python train.py --d_model=768 --parallel_block=false --init_std_o=0.00594 --beta1=0.95 --schedule="wsd" --decay_shape="linear" --doc_mask=true --dataset="wikipedia_en"
MLP neurons of a small language model. Each row is named by its layer, matrix (down: output weights) and neuron, and shows model dimensions 640-767. Each number is 128 + 24 x the weight over its row's rms, rounded and kept within 0 to 255. Numbers have three digits each.
A block is one neuron, or neurons of one layer that tend to fire together. After each block is what it responds to, as a language model described it from the Wikipedia text at the highest values.

L2.down1677:135120142127108104125124158131085142152131139097142147107119147124113107143104130167143136111113158138096133122145117160098136126105113137057134116105144164136117136110156122111129179149158163120138101133093120134115098161119093167163164119130128111096116119101126156139117176112107100137125133138132149106134121137128111130070104119149142137122126146114150145136118140141139148126095
L2.down1940:120118143129101112170083142126133163122130164105148136114161130145141120146156084154113140141157161148072112123117133140111123134134100089148152173089153152113154141115134100159138111102143133114099116116184178121146093140164148122174137158137141105099145124143159121130111141141108122150139163129093120161126148100149123083108119135153095101152166120122160097147149111119147136148137
L2.down2155:099114099165127121132134159146131159150113131077122131135148153114151126138147133148140109117127164131121148082135109132168162105141145135135128161136129129139102098156158156166136150110178164122118116149117132143127113169086168135134113128169115085142124147082145115124098204141112131164122148088094119107161139129125092125102125102119117130117113098141148133109112131125083116102105
L2.down2302:178144125119137140179063110185132124119114154086135095117148114132129193141120156124138103124127142143139148147127127069096128116134145130133115110139144119121138115145134108181096149122150115149134147128157079109114145134101125135111145106126135106152118129122071127169131119115112161162152189131120098126160157099133106098132134162129130138139104148172098122165132142120145103155087
Responds to: The word "as". The word "as" in every use, as in "as well as", "as a senior", "redesignated as", "as of 2020", "as it limits"; also "As" starting surnames, and sometimes "became" or "into".

L2.down2:130142125141098139115137135123103108143137143137093112100128212144137107128117160129156118117106141081116091092111129148111103107146124153111114132108119104153119117138134059116116112122139123136160139098154133075198122116105109141109140168101109120141114122132128115121095139149116157119165151154097157132134134170127142132090109114140112114148106131077185114169132139110098122114125
L2.down1673:130112124129109102154117105104139118133147163095102138109111234118125126110138143117177136173147130126127116126126150098087115119135119123177160147115113144134129103135091113105151140198145109101115130100082112108155097122121148123140107083153137110123136151148139118166098124164111124141149150121149123135126155107175130126113108137135112107126122148126143096094131165131129157111129
L2.down1888:099108146087114099174146147126121105107160122139155113140119175116166117136129165131155154155160153098118113148101113149122094100077097157135090100142161111095146123063137116175089132155171169112129132090111140103151140113118115099073149153138128125113100130164178130115131148128127119096154103105127077125115096140118106166166115125172157117124087108149117120161154141128097118151089
L2.down2362:161129165106138130151125086151129164149128110145117109095131166109119120134089125108130137139085165158109110110119129139123086101096133135116149144124141131152125102122128113132158137090140120107103130110143169105143160113123117097134117096152094099126139106149126141121139110108140130118144152148131149121182092166123131151125096156130101122153142102123133118150101085143127126188120
Responds to: Foreign-script name pieces. Mid-word pieces of non-Latin names glossed in parentheses (Japanese 鈴木, Greek, Cyrillic), plus closing quotes after quoted terms like "hard soda".

L4.down875:138094113125091168111088143114116111085125128145099144131104145175159121091154137085098122130121127124125102110121110143124131117104112111090147137150136140141138122131142133108096153135105127134100132157118107109143111107134152116136175101090136073130190103180133117135128127129068122152121112106139144138115114164130109150176083128119130124143111084119151119146101139110166111154117
L4.down2167:132125157160111103130115068149096112123099132183152167132146089111162141146086115121143122131127134103093107185140101164087124113137165131094185161139167147145144136114120125095127123149129124073163127106117136118150145094126083118121142175149112131155120144118099051135101113135109129148154129142133151116127127147106126158126127147131131154136083090098126130116167128145073123123126
Responds to: Surname final pieces. Final word-piece of a person's multi-token surname, often Slavic, Finnish or Romanian, in tables and lists, such as Semen-ov, Mukhiddin-ova, Tep-per.

L2.down162:105123145094094120142130111155104123145133130123110167111112125157139118134148094151150141133142162128176107131124125123147151108126139118100129147157175140102114139125064096168085141111108124141110150165092151153120144112087097117136156153132152094143105123115094136135188157118130105103136087137147123136083077149127122096131122119115140105113130107137104097133163177142133112106100
L2.down1014:076102099101138138161117125115109114109119115156108090132158112137103120149162120118118145140115131124129141177142157145109152163115129129132131166158091103139115104146129132135076092194122117134144077115134151102121106150096159119159143143138122108109108159120145081120159173115126106121115107079122141119129153128122131148121146131105114102108145174153102117129129146125123144135145
L2.down1474:070129130155149126144102086111109158087151162118083166127119135076131133131110127154148169077123121124106166143129101096141120123138152134104140110151150146131105108141120142148122109114143156114113159122121107131132124097110128161137155147114106141121151160150135124131100140133111135154123134140106171122156142158109143128116084127126166115105146133138170150128142086091113079108126
L2.down1897:092142115120166132101130107089109136143140142129140150142153142125118115126148107158116131140121154162146114123106142142163111168079178133141107096220125115150082165106114142118116106125137128123119128132141132234117129143116126152160146140109107151175166122136087073130126108145123129118132122123093151156134149122151164123141108107154139155128142139113102111171138112080143104134183
Responds to: Subject head end. Last token of a sentence's subject noun phrase, often a name's final word piece, just before its verb: Stark·er escaped, two junior officers were, PrRP·R is.

L4.down992:104088095160132145136107099146099133144114157055102134128139146146168129135108118103134118142133105105113152093074142125152147152128110109095167134117147143120129127136113144154112113124135111116126123103072121121110119129137125159152156134169141137148119129109088122133106114187164129089168168103107148070142134135096112129160135175189102078117139102114128100118119158118155146102121
L4.down1595:104142099097173126127164188124110178104145160134126107113149138089128158127109079109102144125140156121095109120145109128169113115166105122130141136119162136185095143114095116182124094147116154108062125133101152168160092102132141154129137141085132155158085142146108110121110101167161143139113139096111116169147142164134108137119148130116128129125124084132113131115135126102093127120168
Responds to: Name-completing tokens. Final token or word piece completing a proper name or noun phrase, usually in running prose before a verb or comma, e.g. caesia, Irwin County, Curbishley.

L5.down215:133125125107160119141150110126127124132147130139140140086108134147123121101143090142129122089142146142129125105067098154113076141112093136130118093114162132158095128097076149172119138115144137106116116151118040109146137134153106127108125104082109117151128097086105115134094117124082121084125116190126167165106120144079108111100096123125112120139140118121075103116097114089145093132163
L5.down256:144094108131137101142104130098130085122131145129155142149134147109155130151112116116122137096101136127140142147101165118140133152128146146158121118120158079076123104097080105122124119127107147102122145153095117143122152130110141157129063137117141123129163163138109104112096125157136130128135076097122141169119147128120145120142123135139120122115098075155114137142134131089120162112141
L5.down273:159127179143110162079150166169170104132091106078095185126167136097145112118115144108135133105132106118141147147111142138118126124139119089143109146142132089113118146104113143107104156119162146092142086119110107140123119127138135135155158112132090092136139151133153114164129097153086122107105118092103126142124134150144130137132142134179137141159101128115140134095131170100160161182134
L5.down678:128137110174117113148118109105105126152135111116133137127124100117090142120108133147087120131089140118077119116130148126120129140150092134122118119124119174112135154178080137119131118100128129162119135144131095112138127127139139091120106161138109146135133164129106108116115099144121113117171124133135082123110152154133186170152133116091124088112125118094135129165125137148157137153128
L5.down697:170136116127116122093122070140135128093141128100134125139128180137110156106131117153131179143104166115158074129130099131096129138135135117124143097099172092142095159116126117109078136125133133129107126079132148098131094117148138106183092103142109151147072138129162115096095100133113125136151102142106108129150133147107140127162112147141130136120157111136120134159109173118134102154132
L5.down1461:141085134122142145161116125121122141106112119127112132103127255111132101167121125094151143140180157107146108154135078137120124159114146144111118117115086126131085109124123110128129131123119124110133136118088143131135172114168126111094148167122174131146140147137110118145120146113136150113109092099134077124092097137126150148148138083099106138133112140153096118085139154100114151135135
L5.down1877:143127160103138096167109118094147079170168120135100102163150142131113121111117122098146125152156143116163120120115112132135074176155121122142111159101151133134156117154102133139115115100126145141148130116077098160161108176144102145146128152095119096140120165149113157126101161122114157155141124151090123111099110139144157123128125152124074094169133103120118125151044154091150124132135
L5.down2100:116116129108166111147176099134105161112109163151092122165134159137141118119138142139125162150122129148121124084138082114093077140123153100115109158103129103127079123131136130159105115147114135115128115135084112095111095132127134140161110110127151168111110131142128121161147098135118162094129090148141119145109119120091114152143125096144118108141131144146087133143149131084108099075144
Responds to: Foreign surname endings. Final word pieces of non-English surnames, mostly Slavic and Eastern European, such as -ov, -ski, -ić, -ova, -escu, often in name lists or tables.

L5.down647:105096152133160105091145137114114147140134155112201091157173134166108070116137115142163122150108125155102090171112149096105096121114097148157133095127142151097085124132125105093129166102124048105141098112086135141118114146122137156140093109127114163108099139117135135143125132096152144135144139129121062124121132133080088122146117142136116101112155114115125115121125154139105137134109
L5.down900:154138120150126118165099135104202164136098103139172145108102131142134128135104143121095124140136116111107112159135125089106147145139111119134116157127129146133083110138132114152097095103130113084111104146127152168103098111115124120141130128092141140116143137119126149119142105079093115120119125151118121113095122135126143139148112089111159090103115132087114129114157143129141138146144
L5.down1028:134109112130139109110114132112140146144174105142160087131168111129127069091150109121161146103143105111126130174088146121138139123083136123142178123121137109155102105114147139170139125135131132145110082149126110148116118117081093116094153130103126129135106110132121133107130107144126160126131134132126156109136130119139129148147104148131145137144146117112158127118088074214138120091137
L5.down1036:143099117135084162150151119106121149166160119133110095156124070119137131131146173126107150146111145101161163166159122093139140157145130126078126109141138155083124105112079141117095154144114113110125134118181163102138114121154133132126150121108136113110117124132104105125146114143143141150087098159147122142142123118128144129146147112125118120162092151115094138099128115108165109125128
L5.down1279:103120086146148129123091113189174140141107086128056135147159125115166123121140093170151126153126107112129119117141097090141178115090127139117180118087140108084133134096118131160117155139124087098129113120135144133119085160135138109114136155163155133079141148108130112082080109113150111149143176140104113150129119109097142117068183146104133117133120122130131153090159129142158154141154
L5.down1473:132094132149122111138160084131077189120133153140152150106161124114129102137170129110076172115146137164136140131132086135116145104128096113138140133121129156174116104171087130148106115138124148138142123102118141140120109110146121144091128082095113113134144111178149174128114153131159131122101124108096127147105124150088150162150107156120120138093155134098131149137124137125175145121164
L5.down2373:115143172110133112105108184207171114149151160136112139160139138098144092146141141120137122088175152110118137107133100174104138117116148062113139058118099124118153100169126081116130098129118102107153100110084155097118097115106120135111139158150143141123130104112147111118119109132133175108112124129166137091150139145108137115115148154117122125175107130095140140149136147122122117135116
L5.down2542:110086136116151124125115123151179154124135132137165069106146077142123129107111121141079158156145148156136133160100071098176162147131117140160131112117144109126085120155114119109118162133091152129127086117122194157136101126099171107156128108163125129161091143113136127118118151085118126113129145119099123119089114161134149132127132153129070124127144149095164110158093133116118113132138
Responds to: Words expecting a preposition. Nouns, adjectives and connectives that need a following of/to/for phrase, such as Institute (of), Centre (for), due (to), part (of), precursor (to).

L4.down1591:179115122131099130132088136099153124120125093159128153103118184120104139131179132112136116165116132067110118132169134151142183141145116120099153154146114107077093076106130141165141113143147138148145143131126188117107124126087099124120085078129133204149154178136131139127160083145129154132119133123161171142125126107128154131141142154107159143089112132124134128137159140139127170127148
L4.down2090:148163119106126105112111135112130130127113112174144117112079134093155102152154158097146118112120059100123127128116090116118138137123119114116141158156131118150133142129110140133100127134109152124116156118131150152129133132145104140131192113125160119118127182130135128141126130132103101121121180133108110170162142116168129122097113116110149159099153120136113128131146126110163138118201
Responds to: Evaluative and causal nouns. Abstract nouns, verbs and adjectives of effect, cause or judgment after a copula or article in explanatory prose, such as detrimental, threat, due.

L5.down112:137077101151118115092109154138141180095160168134130096125137152140146076108173110073170135129086118131102143138112108141137156138144120112092105134055162126113139148151120139144143119102173113093166133133162166128125087161148142103148157092153119160123104109115143169127142090138166115135124137074109162122138101142077107098150135169132122131092145136128170112102122115140127107127103
L5.down321:140122135128093108159090140153180134133157172098113127144112141122112138073151135116066126148087133076160123155163100108135125138145132101089102091114114109137108116133156105174138120123147114093102134154140096116104145141169130129089133146121132141124161131135172106128112096098080182111113118127114129143107129120126123126136106136136101128107078130112131123140079111138143119134133
L5.down1570:128131161157114139119120117184134154130147154115106116095144076100152153099105143092130144143139109133139164150107160118111062136098097097101068154144104153122147143152155109137088101155154172109133122153162103086101074120136119110135104188081105100123134089111169101090136169159138118109140167121101151131130121130153157138125115079123086122105118108117181151116115152139114151158155
L5.down1964:132148150112134124145107168185147109090105164101127097120143127107137116139127132123128102120097128110180173147134142031102149160098098111099129133139092134127102117150164170117104144149114156118108151131154088143137117172131139136126137107117157142111127131116148105117092141140108127149146137103160143109108118114132094106109105128142090136084119077102161098114183121105118123133139
L5.down2040:151136137140104163107130145121168125143145120160149081124102089115095131093112147095114136148100128099159147156065140112127164137113159106097109138109101096063110144155089127127098169123141154165109125142121094104114076116155133121087116124118146095106140216138152144103104168107117165148123112153127133127110133087174109110115135097096132148149139132080119137141135095123124075177158
L5.down2114:119156121096160099144132155141101100118114151156133120137173097115120136130142112138136182133159178183156150131133098146120167163133113125124147170169078161147097103144132086145113168127075142126093138138122098194137087094131149167128101120091087103144165141168117156094124116155114119145090086128095135148121101138134115131115111125077106114131119123088096132133156151129109110111138
L5.down2485:130088102116152107156154130136130097144096153176147087100168096135114159167146125101130117137122171138151119141122125073127159124141141100108145125148114135156089121113118146133112156098138111137105167150129092138134067115112134102087083157104137148141163129142115146131117137164108166116127125086091128157105117092141121110135150183079127091063145107142141118134149131122109157122149
L5.down2552:170145156124116126138142097131132107120160145147065150140146141124122101123132099134110143135152120140148114137131152161122112132165120119113138150092080140149096152130170146134149092142136156116102144155153108094126113134131098139145106122151143093105160162182145108140125113185184142134129087122133121132125111189135110107115107143136063093151120144142143115118117162128100102103113
Responds to: End of subject phrase. The last token of a sentence's subject noun phrase, just before its main verb, often ending a compound or modifier, as in girl, Fontaine, play.